MLP neurons of a small language model. Each row is named by its layer, matrix (up: input weights) and neuron, and shows model dimensions 320-383. Each number is 128 + 32 x the weight over its row's rms, rounded and kept within 0 to 255.
After each neuron's rows, "fires on" lists the tokens most often at its 100 highest values on Wikipedia text that the model never trained on. A number after a token or word is its count.

L10.up2852 [123 143 138 140 158 118 153 151  98  99 136 153  57 174 154 105 178 144  95 131 156 107 135 194 107 148 161 143 138 173 161 117 121 145 114 180 117 131 148 149 163 109  77  77 118 111 200 127 106 116 147 156 141 130 167 177 149 113 197  85 115 115 137  96]
fires on: " to" 41, " D" 7, " would" 7, " not" 4

L10.up2701 [ 46 171 129 153 123 128 201 157 120 125 131 139 115 132  96 154  86 147 117  89 105 116 157 146  97 129  89  78 157  84 108 153 141  64 121 153 170 107  61 101 139 107 120 177 153 158 149 124 144 140 111 130  55 157  73 126 127 115 129 112 125  88  65 160]
fires on: " is" 27, "ops" 14, " |\n" 11, " a" 5, " (" 5

L10.up183 [ 79 107 137 138 102 143 137  92 122 150 143  96  80 138 124 134 150 133 144 114 151 153 147 110 109 171 115  99  88  62 148 127 118 151 140 170 127  75 131 107 155  81 155  80 153 102 118 134 104 178 130  97 186  96 148 114 127 175 110 162 131 116 124 146]
fires on: " |" 35, " Episode" 11, " Heat" 4

L10.up2526 [176 154  90 166 176 197 102  63  84 117 123 117 103 108 159 127 159 108 154 181 181 126 113 122 159 160  87  98 181 116 153 101 141  90 133 127 177 107 201 146 174 157 127  87 107 111 127  98 123  89  56  92  99 137 117 100 126 160 128 131 104 120 133 132]
fires on: "′" 46, ":" 35, " " 7

L10.up1315 [ 80 120 145 160  73 149 116 108  77 120  98  84 157  98 156 140 146 129 132 146  98 147  98  80 115 120 165 132 114  82 102 124 135 110 105  98 147  73 123 146 121  67  88 112 155 162  89 168 118 201  96 103  97 134 174  76 113 164 177 151  79  86 156 181]
fires on: " |" 29, ";" 17, "," 14, " —" 9, ":" 4, " the" 4

L10.up1505 [ 18 141 128 155 109 100  92 104 134 125 138 157  71 112  88 121 135 121 156 151 114 109 111 126 113  86 142 115 115 133 114 111 111 103 142 126 129  99  91 155  89 140  84 120  58 143  72 188  76 167  60 138 181 112 112 184 169  81 146 159 122 122 117 131]
fires on: " in" 20, "2" 13, "5" 8, "8" 7, "6" 5, "3" 4

L10.up766 [144 163 146 142  95 132 179 113 147  75 133  90 130 142 113  68 207 133 139 163 143 186 132 120 121 109 182 128 121 132 124 153 143 108 139 167 102 141 107 111 130 107  60  96 147 120 136 142  82 160 108 158 166 135  98 130 181 145  80 105 102 177 110 116]
fires on: " which" 21, " to" 21, " not" 8, "0" 4

L10.up2448 [ 82 142 140 128 113 149 132 128  97 103 144 168 171  56 122  98 158 113 114  57 186 149  96 137 128 107 108 126 131 161 156 132 154 100 116 161 190 178 155 134 157 122  65 104 167  87 158  77  93 147 109 131 174  92 118 112 144 175 101 171 105  95  96  74]
fires on: "′" 38, " |" 35, " (" 5, "|" 4

L10.up2073 [140 128 129 145 135 204 202 114 139 116 101  98  62  85 144 145 131 100 138 152 138 156 168 124 122 141 107 127 130 124 113 142 147 139 113  98 137 136 161 162 195 179  86 112 135 127 119 112 121 125  92 156  66 110 105 127 139 138  44 115 120 115 133  90]
fires on: "." 43, "202" 11, "198" 5

L10.up991 [ 54 128 140 181  80 149 220  74 137 120 175  78  37 143  58 128 152 195 191 105 161 125 190 110 186 168 126 104 102 100  73  69 101 130 137 148 123 180 129 125 124 103 101 113 151  91 124 174  85 139 127 133 167  72 149  82 114 121 100 137 118 113  75 149]
fires on: " " 40, "2" 6, "3" 6, "4" 5, "," 5, " and" 4

L10.up1480 [116  75 128 131 167 217 189 102 128  71 120 109  77 117 166 121 131 142 111  86 143 182 157 119 144 137  76 106 133 138  94 154 180 134 179 223 148 112 164 153 179 125 103 162 140 135  83 154  98 116 157 142 121 139 131 181 127 161 146 141 130 122 119 123]
fires on: "." 32, "]" 12, "!" 9, " \"" 9, "_" 4, "}$" 4

L10.up934 [140 117 138 153 101 146 203  91 142 131 181 175 152 107 115 148 147 104 130 101  99 122 110 110  88 131 163 187 161 141 128 126 145 121 108 197 189  36 167 187 146 107 145 160 125 132 111 123  66 149 141 146  71 164 161 218 121 126 139  70 139 123 180 179]
fires on: " and" 26, "," 25, ")" 6, " W" 4

L10.up2857 [133 131 142 143 108 141 181 151 182 103 160  97 130 117  99  65 134 113  84 153 141 101 215 104  89  97 141 128 120 175  92 158 101  76 146 150 133  98 128  99 119 139  90  68 103 110 104 166  87 152  98 131 134 116 104 129 175  93 143 130  73 103  87 152]
fires on: " two" 17, "2" 11, "3" 10, " three" 8, " seven" 6, "10" 6

L10.up2800 [ 56  88 170 130 104 150 177 116  93 142 126 167  95 103  56  97 173 109  82 118 113 112 120 112  95  98  94 164 141  83 114  87 143  68 113 119 144 118 116 115 112 136 142 117 149 120 106  97 172 114 134 127 163 128 122 159 112  78 159 128  96  89  74  68]
fires on: " |" 27, " |\n" 14, "pen" 5, "8" 4

L10.up294 [113 164 135 114 160 174 122  93 123  87 128 141 112 109 127 144 171 139 134 118 117  93 104  96  78 166  72  89 135 125  56 144  83  75  98 137 194 119 131 167 172 153 142 108 161 155 122 157  98 124 126 149 176 122 129  86 187 170 131 108 121 132 105 124]
fires on: " " 33, " (" 26

L10.up1818 [ 75  71 131 127  86 151 119 109 131 143 101 164 109 123  98 145 131 127 146 181 141 176 202 121 121  93 131 116 118 135 143  93 190  70 145 146 157 153 207 134 160  68 153  96 177 130 102  62  85 122 137 143  81 122 197 188 125 178 131 114 104 146 148  84]
fires on: " and" 22, "," 18, "-" 10, " USA" 7, "born" 4, "=" 4

L10.up1288 [138 126 146 122 170 172 131 127 128 103 135 104 125 104  89 139  97 143 100  78 122 121 189 101 159  99  34 123 135  93 165 149 122 132 102 160 124 100 130  93 123  72 199 103 184  96 105 147 161 130 150 123 109 139 125 195 117 151 154  96 113 106 123 107]
fires on: " |\n" 42, " |" 13, " (" 12